Part of a small language model's weights.
Size: 9 layers, MLP 1024 ReGLU, vocabulary 32000, 17.9M parameters.
MLP neurons of a small language model. Each row is named by its layer, matrix (down: output weights) and neuron, and shows model dimensions 32-127. Each number is 200 + 30 x the weight over its row's rms, rounded and kept within 0 to 999. A neuron's up and down rows have the sign that makes its largest values positive.
A block is one neuron, or neurons of one layer that tend to fire together. Before each block is what it responds to, as a language model described it from the Wikipedia text at the highest values.

Strongest on the word Plot in ==Plot== headings of film and episode articles; weaker on abstract nouns like problem, period, dilemma.
L2.down107,224,185,260,196,222,213,204,176,258,219,143,178,165,152,225,236,217,173,196,249,234,227,146,232,223,161,235,208,212,234,212,147,178,210,179,198,225,241,197,176,185,225,208,221,214,221,172,179,196,170,154,220,229,189,207,189,201,191,189,194,184,203,126,164,187,219,245,166,160,204,197,292,217,227,163,132,193,186,229,165,213,229,132,235,220,201,211,199,203,170,181,174,242,219,227,226
L2.down131,197,219,200,246,223,135,153,213,197,194,152,200,187,187,239,215,136,235,210,167,220,147,156,186,196,203,237,220,204,174,218,216,188,198,182,212,187,174,168,136,199,183,261,226,216,255,256,228,192,127,192,260,211,204,202,185,183,203,198,223,138,194,196,140,175,158,253,174,127,206,198,263,189,233,223,247,240,189,227,171,188,233,229,268,228,181,194,159,230,173,171,211,229,223,171,175
L2.down180,182,171,186,230,217,200,236,177,192,173,221,181,288,203,172,177,192,197,214,174,176,173,221,223,160,243,202,215,233,204,242,216,157,174,207,246,186,236,183,257,186,193,153,179,188,173,195,155,220,247,193,224,216,182,201,207,217,222,230,177,196,184,179,205,167,157,242,283,164,178,164,158,203,202,248,218,136,152,209,226,202,189,200,252,241,208,250,188,191,246,187,140,227,233,195,219
L2.down242,204,207,227,155,201,200,193,221,178,234,231,172,196,172,197,222,211,172,160,178,235,205,149,261,197,217,222,150,237,199,139,214,169,236,191,203,190,154,220,208,161,198,182,192,282,187,229,174,183,176,165,202,168,212,116,202,170,216,171,145,182,218,153,232,176,188,209,233,215,180,195,217,224,222,175,119,171,247,183,178,176,231,191,252,223,214,200,213,222,213,175,203,205,217,244,204
L2.down313,235,160,254,226,211,238,265,180,210,194,175,151,210,174,201,232,213,199,174,218,198,204,184,194,195,182,214,179,204,240,241,256,179,222,192,177,174,158,195,178,238,246,192,233,182,201,178,227,180,201,204,186,204,225,205,174,245,233,209,220,191,218,194,191,201,207,199,181,231,198,196,203,228,164,232,199,246,194,247,198,206,229,178,185,203,163,167,231,163,162,168,188,122,182,214,213
L2.down324,222,214,175,179,171,139,149,205,221,185,164,229,222,159,175,179,179,236,239,198,221,198,209,197,210,222,238,192,168,205,212,183,247,205,222,178,217,261,204,196,232,209,178,216,187,186,222,122,165,163,224,206,114,166,187,224,183,226,191,172,202,238,195,203,178,237,187,173,202,170,223,223,184,187,189,157,158,210,259,200,203,207,238,157,163,168,231,168,228,180,171,248,253,175,213,174
L2.down347,162,223,160,200,185,131,213,154,256,181,146,222,147,202,207,204,184,172,237,212,207,226,181,171,148,243,257,211,233,220,232,272,214,236,203,179,149,212,194,229,156,215,206,258,252,205,195,192,146,193,218,222,250,185,197,189,183,192,197,219,235,179,186,185,151,178,235,207,209,240,200,192,252,214,224,162,208,191,236,236,161,178,166,223,190,163,259,171,176,146,144,193,196,199,198,268
L2.down677,167,242,253,192,215,186,223,210,214,188,211,194,197,183,197,233,211,170,124,251,185,181,177,143,164,246,141,203,188,208,171,179,156,256,215,207,185,164,176,155,248,162,214,224,189,235,189,189,224,171,202,230,223,192,212,193,198,232,161,215,204,196,176,231,236,198,189,139,211,193,196,197,258,200,197,191,231,187,169,174,176,209,207,214,214,237,198,198,262,197,205,260,239,201,175,218
L2.down720,173,186,192,196,182,227,173,176,259,222,232,187,243,189,173,180,228,161,238,170,174,226,174,221,236,224,162,242,194,172,216,164,206,216,213,199,245,137,147,206,174,253,247,234,185,230,179,192,231,167,233,271,190,207,217,203,217,217,193,252,208,188,182,246,144,194,179,212,284,200,228,227,213,172,157,184,219,190,232,222,186,202,189,248,190,215,235,211,246,250,174,227,195,206,206,164
L2.down747,220,251,218,244,186,188,171,196,192,197,206,184,228,148,213,231,244,211,261,222,171,180,207,147,197,199,216,204,220,184,192,205,173,203,223,207,202,242,213,220,233,213,244,212,197,140,210,193,200,192,191,175,218,229,174,151,226,198,227,150,210,169,193,185,138,263,222,223,222,139,247,206,212,189,198,240,196,247,200,216,236,227,230,201,178,129,219,241,191,174,161,181,120,207,192,140
L2.down766,233,193,206,207,211,213,209,274,177,208,178,206,246,173,218,222,214,198,182,227,223,193,171,196,260,212,230,187,181,225,192,195,190,163,214,195,155,176,227,223,258,196,243,154,185,168,195,266,210,210,220,177,228,218,209,230,206,144,112,147,195,203,180,232,168,234,230,198,194,247,170,224,251,219,197,201,123,206,156,207,192,203,205,204,192,203,228,204,242,251,212,205,165,186,173,205
L2.down802,236,245,207,208,205,208,258,174,184,212,164,195,223,256,212,245,225,239,184,161,174,177,200,205,170,157,189,196,239,161,189,205,261,189,197,218,176,129,164,219,178,167,223,160,180,186,149,197,197,212,201,238,218,131,151,183,214,199,241,217,201,210,184,213,264,216,228,231,180,253,173,208,196,193,204,164,196,209,189,246,221,233,186,160,249,221,180,188,198,143,216,248,209,208,226,166
L2.down851,210,197,220,203,238,169,159,181,241,208,210,161,189,241,220,210,193,169,213,190,281,221,213,186,266,213,205,258,186,216,187,212,182,218,100,221,210,221,178,153,219,209,154,192,219,165,216,251,161,228,140,186,175,135,194,237,178,196,231,205,179,213,191,158,196,219,230,187,180,161,135,211,195,135,167,189,217,220,159,201,219,217,204,278,203,210,198,209,196,230,205,242,261,231,190,201
L2.down976,200,224,214,212,199,182,244,200,211,192,189,204,202,163,207,233,250,207,190,193,238,174,219,154,217,191,164,246,127,215,227,166,187,227,170,154,217,199,175,211,178,240,215,148,157,241,212,211,130,186,164,256,136,166,185,206,158,213,195,209,121,190,178,201,206,202,285,166,198,225,217,170,222,185,170,124,240,210,223,201,259,250,200,195,179,214,122,228,183,161,149,202,172,209,230,191
L2.down991,251,251,197,181,206,183,264,200,249,200,159,190,195,137,160,249,208,196,186,204,159,174,170,193,230,235,241,238,187,174,175,174,212,206,215,156,234,147,245,218,165,187,205,201,188,227,188,186,196,227,214,240,181,194,186,163,173,141,238,207,159,190,181,218,189,171,171,208,191,221,180,191,169,194,203,207,210,182,211,150,175,204,236,249,247,189,206,265,215,229,208,220,210,242,179,179
L2.down1005,226,184,184,213,219,200,208,209,165,203,162,203,192,158,191,246,248,176,196,190,228,152,199,175,152,170,234,229,222,194,212,221,210,223,170,147,208,242,231,172,273,221,216,269,227,211,169,134,189,180,232,179,175,170,237,222,149,194,249,195,176,202,216,198,185,183,185,182,177,215,230,189,179,125,184,193,205,222,159,154,214,176,240,196,213,157,177,209,212,222,232,269,177,232,232,188

Nouns for collective groups and their roles, mostly in sports text and tables: team, club, squad, band, players, manager, coach, games.
L2.down40,224,240,219,177,199,196,217,225,152,199,191,209,175,228,228,144,172,180,156,240,181,234,210,190,199,190,215,205,231,227,229,177,185,189,209,212,205,241,192,211,224,188,175,213,206,202,168,238,230,219,205,237,236,231,206,176,211,252,211,212,276,206,212,212,227,268,221,195,197,181,185,197,232,129,233,195,249,202,185,222,165,186,185,216,271,134,147,180,161,185,171,221,181,141,186,216
L2.down45,203,213,157,201,198,187,171,154,180,231,169,119,201,193,220,177,199,186,213,178,200,200,163,180,256,203,250,164,167,230,197,183,196,203,196,150,161,204,204,199,191,265,166,111,253,202,168,198,143,201,172,196,219,268,172,213,187,218,224,189,150,188,189,259,208,216,223,240,263,234,254,246,138,200,162,152,191,205,115,177,237,211,179,163,180,193,198,251,187,210,193,223,227,184,236,169
L2.down77,212,230,190,167,222,173,187,200,147,233,200,193,180,266,158,208,241,215,232,179,195,231,232,235,199,214,205,231,206,207,190,219,191,199,210,222,176,205,202,222,149,192,206,185,223,180,216,152,246,135,238,214,214,239,197,158,232,133,145,174,234,144,224,233,205,274,170,240,195,214,189,188,210,232,213,236,236,173,154,198,167,189,226,152,218,211,152,279,191,229,205,199,195,182,192,208
L2.down164,226,226,200,173,214,192,142,183,248,195,202,195,192,216,208,268,237,230,218,196,207,135,184,213,190,176,196,207,251,220,170,222,188,160,236,181,227,186,155,186,223,216,135,235,197,219,241,144,179,187,217,187,176,203,170,201,208,191,221,162,213,223,188,140,157,196,228,172,207,265,184,221,240,235,192,226,186,246,156,234,208,180,172,178,208,185,174,164,239,216,191,165,227,203,221,146
L2.down227,218,244,234,260,190,181,227,199,170,173,197,204,175,199,260,177,208,199,221,187,144,184,223,220,201,223,184,198,212,215,218,146,260,188,163,223,170,163,236,167,174,171,157,149,242,180,241,198,183,209,209,208,171,221,177,185,243,215,216,173,235,201,159,171,156,217,184,266,210,221,210,213,220,201,164,194,209,193,215,210,220,220,145,205,259,173,177,185,206,216,199,206,164,157,183,230
L2.down259,198,232,161,225,219,202,242,216,222,190,187,211,195,223,211,183,195,195,209,217,180,200,160,195,209,166,196,155,165,164,239,193,182,183,208,203,232,159,251,190,210,203,164,201,249,202,213,170,217,194,177,229,161,266,209,246,193,230,259,202,255,235,201,170,177,207,163,230,231,184,191,227,257,215,222,183,174,229,175,165,173,150,136,189,176,176,177,168,176,185,198,193,201,177,209,154
L2.down305,180,232,251,112,150,246,253,186,215,165,234,235,194,215,191,170,205,218,182,202,178,171,186,188,240,198,254,264,203,166,239,184,169,196,220,263,155,181,180,224,156,183,228,176,211,187,170,174,223,174,230,187,223,212,206,209,211,201,207,190,192,165,199,187,252,226,166,251,211,198,135,148,229,179,185,213,182,183,166,205,164,273,147,211,203,211,159,191,207,222,231,212,236,194,210,198
L2.down327,191,156,170,192,231,234,215,184,215,235,202,201,138,230,195,257,177,184,164,191,81,200,175,187,248,183,176,231,189,244,192,171,202,214,187,217,169,178,237,226,182,222,225,243,202,196,189,185,228,147,236,182,220,222,164,235,197,198,173,196,223,202,190,215,130,185,139,188,199,192,209,250,211,211,266,184,231,187,223,266,165,178,205,183,178,227,205,184,247,229,175,184,226,198,160,203
L2.down440,191,217,230,189,240,169,184,193,267,199,165,200,224,222,190,164,163,217,236,226,225,207,182,203,236,235,164,184,229,152,253,209,202,216,188,217,195,231,173,191,185,245,186,200,238,204,156,179,213,218,193,233,207,145,172,209,156,188,229,120,216,173,161,177,197,263,231,182,216,194,177,152,209,201,166,234,153,207,179,186,208,166,218,158,243,204,112,229,211,168,151,274,137,247,223,234
L2.down460,224,208,198,203,200,186,192,167,212,227,243,172,156,212,181,247,216,222,213,220,203,244,226,172,281,212,175,181,252,231,222,258,167,244,204,171,184,255,218,207,254,179,212,215,180,157,203,233,186,168,167,155,152,196,205,121,186,169,224,179,261,198,155,206,212,218,194,213,241,137,242,192,183,252,178,209,210,231,203,134,175,215,135,196,176,127,202,181,200,165,236,217,172,168,194,185
L2.down487,132,216,179,210,210,170,167,208,245,267,192,231,188,232,185,203,168,216,232,201,152,229,170,195,220,202,187,214,182,194,127,166,216,175,149,191,202,242,193,233,174,254,204,186,229,242,152,154,178,194,240,179,227,206,180,186,249,203,167,209,191,199,200,169,172,181,151,237,223,221,187,232,196,179,214,219,166,197,104,243,197,188,156,212,237,211,170,208,265,188,205,199,209,134,234,195
L2.down584,186,171,229,163,170,169,159,236,224,182,192,234,204,215,214,195,206,224,219,201,212,250,181,191,209,247,192,191,181,201,245,173,214,215,166,180,184,111,240,202,259,201,203,215,194,217,198,183,221,235,234,211,243,218,204,199,213,212,200,162,213,198,232,178,197,226,212,214,181,182,207,248,158,209,194,209,273,224,162,197,161,173,194,230,207,196,146,166,202,206,241,209,162,176,149,168
L2.down751,154,167,241,217,184,248,246,237,179,226,221,163,170,175,195,219,194,218,226,255,237,224,192,162,139,259,180,246,164,145,201,199,203,220,189,186,197,188,197,227,222,128,216,181,201,171,225,220,207,215,217,149,158,265,217,233,233,216,148,199,173,229,221,193,201,211,161,233,181,199,218,182,254,178,229,222,228,226,219,193,173,150,192,235,200,225,184,195,186,190,162,249,186,161,184,203
L2.down824,194,188,230,197,147,191,231,204,226,239,215,254,254,210,176,180,232,199,164,199,183,193,173,247,231,223,202,173,169,266,221,185,248,191,185,169,147,215,187,229,171,200,228,212,236,194,154,225,179,191,163,235,252,231,175,166,134,124,265,214,280,190,198,212,206,228,165,212,219,212,165,170,224,247,220,215,216,229,122,283,222,198,163,237,152,170,178,254,171,202,264,185,212,183,196,218
L2.down954,203,167,253,130,145,153,201,218,201,147,184,205,187,240,182,196,190,217,162,238,193,207,169,183,173,231,191,248,216,239,211,235,245,220,211,263,176,131,208,198,176,212,220,214,220,171,241,213,210,263,179,160,248,239,212,190,181,140,246,147,213,210,153,194,178,187,216,265,192,178,181,180,195,183,219,212,213,212,225,203,203,176,163,196,204,147,182,204,179,220,222,151,202,176,177,213
L2.down972,191,227,176,160,163,218,189,159,176,192,220,205,235,237,227,166,212,166,176,214,206,190,256,171,248,222,146,137,211,224,242,207,179,242,197,140,236,160,225,239,250,204,219,223,188,165,208,218,175,185,159,234,218,228,235,134,218,159,201,234,212,209,177,255,187,163,207,215,236,220,194,172,175,252,154,208,143,171,246,123,175,262,169,195,180,205,245,230,194,212,206,196,204,157,246,180

Pipe separators and line breaks ending a cell or row in flattened Wikipedia tables and lists, often right after a name or number, e.g. "Timo Boll |".
L2.down10,212,253,219,194,210,188,232,225,119,231,147,222,185,184,232,206,148,249,226,162,199,212,193,260,206,171,214,159,187,177,174,201,191,193,240,213,231,206,154,155,204,153,203,213,206,159,188,242,237,176,245,206,181,186,205,210,227,188,230,217,208,131,185,205,161,187,175,190,167,196,164,230,171,194,266,227,225,186,234,154,200,237,166,189,180,179,266,197,193,191,222,184,229,212,190,225
L2.down23,210,207,185,168,222,236,234,242,211,182,266,178,201,237,191,176,152,173,165,214,227,173,186,159,229,195,193,220,225,246,205,219,223,197,161,199,212,210,205,223,218,148,171,253,218,172,127,211,225,191,185,225,202,220,261,178,159,167,196,222,252,171,213,197,196,194,233,173,229,187,248,189,175,186,161,204,213,200,149,204,165,176,259,225,237,234,191,213,188,246,148,189,208,228,206,210
L2.down82,135,225,182,207,183,215,215,175,173,239,157,259,195,175,200,227,210,198,225,169,162,180,153,195,179,246,230,189,239,187,218,232,134,220,263,157,176,207,199,188,190,234,233,150,197,200,200,188,212,208,249,218,194,173,199,257,195,233,185,195,185,206,169,179,200,189,146,174,236,209,106,253,158,259,198,186,236,181,173,221,210,149,160,192,189,206,196,234,202,207,200,209,183,194,239,209
L2.down152,232,192,222,212,211,223,180,255,126,155,198,217,205,202,214,200,179,202,252,217,199,219,225,182,193,168,206,247,198,203,223,164,255,200,219,208,218,232,218,180,237,189,186,241,193,167,229,207,175,187,221,234,212,168,221,161,227,185,207,162,202,221,185,191,154,269,180,244,199,170,141,260,224,170,217,272,230,238,186,182,189,188,185,181,176,158,184,204,231,191,172,215,218,151,169,142
L2.down249,225,227,202,172,212,225,209,188,209,200,171,271,228,135,207,198,215,188,197,208,214,254,221,166,228,215,164,206,170,175,168,208,193,244,218,210,211,193,232,200,232,188,221,169,188,191,148,233,201,202,160,217,250,169,201,205,244,179,215,241,165,214,207,184,216,184,195,170,203,204,213,210,191,217,230,205,189,200,206,224,195,159,165,172,170,162,237,184,220,189,167,231,225,195,279,206
L2.down253,219,211,200,175,184,207,223,236,205,187,199,244,216,215,177,205,214,177,195,178,223,194,205,171,185,147,212,176,204,208,199,234,158,199,182,190,208,223,206,202,259,178,175,198,181,196,180,177,231,210,208,119,193,210,201,186,144,209,218,182,201,188,238,185,167,181,229,200,271,197,222,207,211,155,232,233,210,220,184,172,186,259,180,177,199,156,210,153,203,184,174,220,170,174,241,171
L2.down318,292,197,222,188,190,183,221,213,179,193,207,224,179,152,242,151,200,176,232,192,218,178,224,188,236,146,172,209,133,192,149,160,220,182,288,255,167,165,226,183,190,150,141,220,230,183,258,211,166,158,160,204,180,204,206,176,174,252,187,204,207,230,203,174,208,216,208,248,147,193,217,188,227,206,227,219,201,192,178,224,203,220,211,197,204,173,221,172,225,214,145,218,217,229,234,178
L2.down362,199,221,185,198,173,203,206,257,190,157,205,197,258,155,146,234,186,201,206,212,213,202,204,172,207,232,148,207,236,232,156,175,141,192,197,155,252,194,194,223,183,218,219,180,206,250,147,229,193,148,198,198,206,226,239,238,210,199,181,232,226,210,215,186,207,186,245,166,253,136,195,222,167,203,198,196,200,220,195,182,181,207,157,210,182,177,229,210,234,160,174,179,221,210,187,219
L2.down413,214,185,226,182,232,186,165,203,184,175,181,274,236,149,204,182,166,230,211,210,172,196,196,180,176,236,225,167,189,201,177,221,244,317,207,210,150,119,210,162,166,203,194,206,215,170,194,240,185,196,173,233,187,166,156,199,189,206,186,261,202,242,207,209,155,207,147,217,206,190,238,182,231,128,160,230,176,161,219,228,211,165,215,243,215,156,188,252,196,251,160,209,252,228,232,247
L2.down497,164,268,171,197,160,187,208,185,170,209,199,183,239,194,194,191,226,202,207,206,183,191,236,177,226,161,150,186,198,159,183,227,205,174,157,219,237,181,165,226,192,189,151,224,187,142,260,233,192,196,194,187,202,163,188,230,164,244,232,225,211,209,172,175,198,188,199,151,158,217,180,205,197,195,233,198,208,234,175,179,152,153,210,237,189,133,182,181,166,180,243,210,232,213,207,204
L2.down544,250,186,171,202,199,240,259,192,150,215,217,238,248,202,152,199,182,223,227,185,191,173,214,168,211,175,194,198,192,181,208,200,175,162,170,160,220,210,205,149,210,109,184,206,244,194,158,219,175,215,168,240,191,174,159,222,122,148,215,250,204,204,263,169,228,188,196,184,183,214,172,179,253,184,188,203,132,194,217,174,210,191,209,209,212,196,203,159,173,261,151,253,242,261,238,220
L2.down646,140,202,186,223,152,168,213,182,105,198,240,230,196,225,165,206,168,173,189,234,250,171,203,228,200,191,209,200,180,238,189,216,223,251,155,151,202,174,185,166,230,191,222,197,207,205,185,232,198,209,217,211,202,212,223,177,165,170,179,159,191,159,216,190,231,257,244,190,216,211,221,198,242,146,266,217,205,171,209,200,243,225,216,252,197,137,171,160,169,186,175,200,172,230,186,196
L2.down729,211,204,232,171,225,207,163,219,181,211,212,241,189,184,158,189,222,196,230,215,201,243,174,224,216,228,208,165,200,216,213,198,177,210,166,194,197,198,221,161,212,249,185,177,223,241,199,234,178,182,170,183,224,217,215,206,174,199,163,217,249,246,187,179,194,225,207,211,222,159,169,190,229,154,211,193,219,202,208,190,182,141,182,190,244,165,184,180,171,249,219,197,177,186,220,268
L2.down915,198,272,233,210,238,143,174,149,171,194,189,241,210,205,231,209,199,229,222,227,213,212,221,234,201,240,185,183,236,242,225,198,195,252,258,199,178,232,242,212,182,161,153,177,205,181,192,247,184,191,190,226,194,224,194,226,197,230,176,251,235,214,216,155,226,203,219,227,168,232,209,252,126,219,120,174,188,184,211,201,238,202,174,204,231,181,184,203,257,222,232,151,184,203,214,165
L2.down955,232,214,229,206,220,160,202,209,217,225,181,199,238,240,230,278,254,200,171,217,200,224,233,237,185,190,198,279,145,202,200,174,206,217,210,169,199,189,191,218,192,198,215,218,169,251,194,219,157,208,214,227,168,195,211,171,181,166,177,201,179,215,227,199,166,206,178,161,223,135,210,197,237,238,161,183,183,163,168,193,230,212,167,233,160,171,109,182,247,215,209,233,268,179,225,200
L2.down978,206,264,164,260,247,255,220,200,210,164,171,224,179,184,140,254,164,215,190,209,179,178,215,156,170,208,158,140,233,186,247,214,184,202,172,211,228,164,157,207,195,206,226,232,207,141,206,188,150,167,194,250,171,163,200,261,159,212,204,225,208,185,197,166,207,197,161,214,215,207,175,201,213,101,225,226,143,170,208,170,203,181,227,174,227,190,186,230,193,251,166,216,243,201,211,257

Nouns naming a person's or group's role or occupation, often right before a proper name, such as general manager Danny, boy band Backstreet Boys, Premiership club Aberdeen.
L5.down284,222,198,263,225,188,195,171,156,206,184,180,144,181,236,171,161,146,236,189,252,156,142,168,199,191,199,199,242,192,198,224,214,223,202,178,217,189,178,171,231,175,179,223,207,270,214,260,208,252,184,256,182,223,197,174,162,215,209,173,278,213,201,160,190,204,205,215,187,226,189,249,231,178,208,197,202,186,188,163,201,188,193,233,162,200,211,243,205,230,250,243,164,211,204,201,229
L5.down359,166,205,281,244,207,217,162,177,165,219,174,153,186,204,202,174,176,222,155,173,195,224,185,181,179,195,225,213,168,245,249,271,181,183,248,172,187,170,198,225,213,194,159,194,192,137,196,189,203,182,260,180,176,208,245,185,192,220,230,214,167,177,168,235,242,236,239,240,258,185,231,187,179,212,217,204,159,144,247,225,153,259,260,217,150,181,169,204,191,213,208,217,202,230,186,157
L5.down647,177,174,178,210,190,209,206,213,154,198,194,232,230,210,217,220,222,178,227,156,223,184,182,252,211,237,172,158,208,186,157,176,181,252,210,196,172,212,187,179,210,208,201,187,146,205,179,230,129,157,244,168,180,204,149,213,228,175,213,195,237,193,182,182,169,159,169,201,188,268,188,207,146,216,203,203,210,266,173,201,179,193,218,144,195,236,129,132,200,206,177,195,202,187,238,155
L5.down1013,156,257,179,193,222,177,216,205,175,152,193,199,183,130,180,179,178,190,169,199,248,175,149,233,234,181,205,205,224,180,193,195,221,228,137,257,166,178,179,220,217,216,125,233,251,216,198,223,190,179,228,190,192,193,195,232,189,178,225,162,258,207,143,139,154,186,192,197,211,236,140,222,193,235,196,242,207,238,168,229,198,158,172,159,172,249,178,202,166,205,164,171,176,189,204,150

Abstract nouns ending a noun phrase, often after a possessive (his views, its stance, their independence), plus the particle out in verb phrases (dropped out).
L3.down36,183,157,201,233,192,159,202,178,218,210,163,183,217,174,225,211,187,149,172,177,228,221,225,177,236,258,203,223,159,249,216,216,198,222,221,199,205,220,196,211,172,201,220,211,165,192,220,187,234,187,143,230,180,211,215,161,243,199,173,209,157,187,254,121,206,183,199,215,199,165,198,218,259,186,173,165,159,238,157,182,207,171,254,216,195,193,207,176,201,191,181,187,234,237,227,170

Nouns or modifiers immediately after a possessive determiner (his, their, its, her), e.g. his will, their debut single, its founder; also the same name.
L5.down68,187,217,132,150,186,200,225,197,222,216,188,151,198,174,219,191,198,204,258,210,198,170,188,228,204,211,160,198,221,176,195,185,201,205,181,191,194,201,216,210,229,210,217,138,172,204,156,195,209,211,208,240,148,169,208,210,194,210,191,243,209,168,172,180,186,186,204,259,228,251,182,189,213,249,183,186,212,211,207,192,223,222,188,193,234,185,221,159,150,180,180,225,179,215,199,198
L5.down216,175,199,201,165,238,162,216,241,199,238,209,179,263,197,195,204,228,211,133,197,254,227,211,169,217,239,199,230,186,214,195,225,230,227,168,166,177,164,169,209,210,162,187,200,223,184,137,185,221,119,185,184,171,226,152,264,166,249,196,232,169,191,142,199,197,137,171,180,185,202,150,192,151,176,180,222,229,160,189,189,188,227,247,246,245,254,227,182,218,199,194,241,226,200,244,161
L5.down657,195,193,222,223,210,150,208,240,183,189,187,183,201,184,226,252,202,180,171,249,255,195,163,202,201,201,208,193,233,204,191,200,208,223,189,184,216,232,225,173,223,144,144,212,147,164,203,231,197,228,181,175,191,238,216,135,237,195,161,206,182,205,170,176,124,143,274,213,181,226,162,238,210,168,186,199,194,250,127,225,188,170,247,245,221,189,193,136,133,182,202,209,202,180,227,156
L5.down945,234,199,166,190,194,251,206,192,231,184,197,132,210,230,226,227,223,186,157,204,212,200,223,251,229,205,234,211,155,177,233,206,248,242,182,220,152,199,229,183,189,236,208,205,203,173,172,188,174,203,172,179,181,177,178,266,167,154,180,181,209,220,197,139,164,173,166,173,178,223,192,172,198,204,167,168,160,219,127,203,211,212,228,194,242,184,229,191,199,198,140,231,215,180,203,200

Head nouns naming a person's or group's role after a modifier, such as baseball player, national team, outdoorsman, electric guitar, often in biography lines.
L3.down560,220,204,206,210,184,196,167,226,180,252,187,179,212,217,201,109,205,172,186,157,238,210,205,176,199,198,206,219,156,235,264,224,189,188,226,203,141,159,183,235,184,231,195,162,180,235,233,196,197,204,248,175,211,236,205,156,210,165,235,195,192,209,208,225,218,235,173,198,214,190,196,225,216,164,188,206,195,204,241,166,179,218,164,192,207,168,116,200,164,182,147,235,223,197,251,197

Pipe separators in Wikipedia markdown tables, mostly right after a numeric cell in sports, election and census tables (e.g. 4 | 1, 75.6% |), plus row-ending line breaks and header rules.
L5.down230,200,223,158,201,164,199,213,183,129,195,130,159,210,237,214,200,182,178,198,216,220,195,217,201,213,153,148,250,229,222,204,190,210,193,243,222,176,223,233,200,228,172,208,174,184,177,206,244,185,226,162,223,196,256,202,136,246,227,137,224,217,204,182,168,134,193,200,213,214,210,202,211,243,176,173,245,200,165,206,211,201,228,179,192,220,248,244,211,246,200,215,209,200,245,254,202
L5.down618,216,183,188,247,180,220,227,170,180,204,217,220,171,229,190,207,153,222,140,278,157,101,141,175,175,212,196,230,190,165,191,176,237,220,217,231,223,203,174,191,207,154,254,191,145,179,207,178,202,218,237,217,210,185,237,163,236,215,171,198,233,159,222,185,205,188,200,237,178,194,219,224,203,213,191,192,189,154,254,181,206,209,205,219,228,198,222,186,184,159,149,198,163,229,209,222
L5.down718,268,188,208,161,199,175,245,196,191,228,204,217,172,159,210,196,166,188,216,210,257,214,253,150,222,179,151,278,189,156,223,191,225,198,209,257,136,210,172,191,242,231,219,212,192,174,170,225,219,196,222,183,235,189,187,194,192,236,218,197,139,184,174,205,197,223,211,213,192,181,210,187,225,159,209,169,182,173,195,221,218,216,207,205,175,227,252,158,177,176,260,219,205,176,169,244
L5.down931,246,195,216,220,237,185,220,195,250,194,213,211,189,230,231,228,204,230,169,215,182,231,206,177,198,190,231,259,177,236,154,228,183,236,210,155,199,158,164,222,179,221,256,225,162,210,246,183,190,180,177,208,214,187,125,206,226,195,212,260,194,217,292,188,187,212,214,259,179,166,229,104,213,179,224,183,187,168,229,226,190,182,164,163,217,210,178,186,220,180,200,171,208,163,198,242

Pipe marks ending a table cell, usually right after a person's or place name in sports results, cast lists and elections; rarely semicolons or dashes.
L3.down261,186,204,190,224,247,174,269,237,125,206,220,139,163,162,208,218,136,228,225,235,156,213,226,188,203,179,159,236,259,252,201,218,240,207,172,205,225,216,203,168,215,134,218,218,205,179,162,249,234,202,176,240,226,197,184,209,211,193,186,206,194,190,237,182,164,244,179,220,221,195,248,213,220,179,179,263,215,201,233,178,233,237,189,175,159,162,235,194,193,173,169,223,199,208,177,196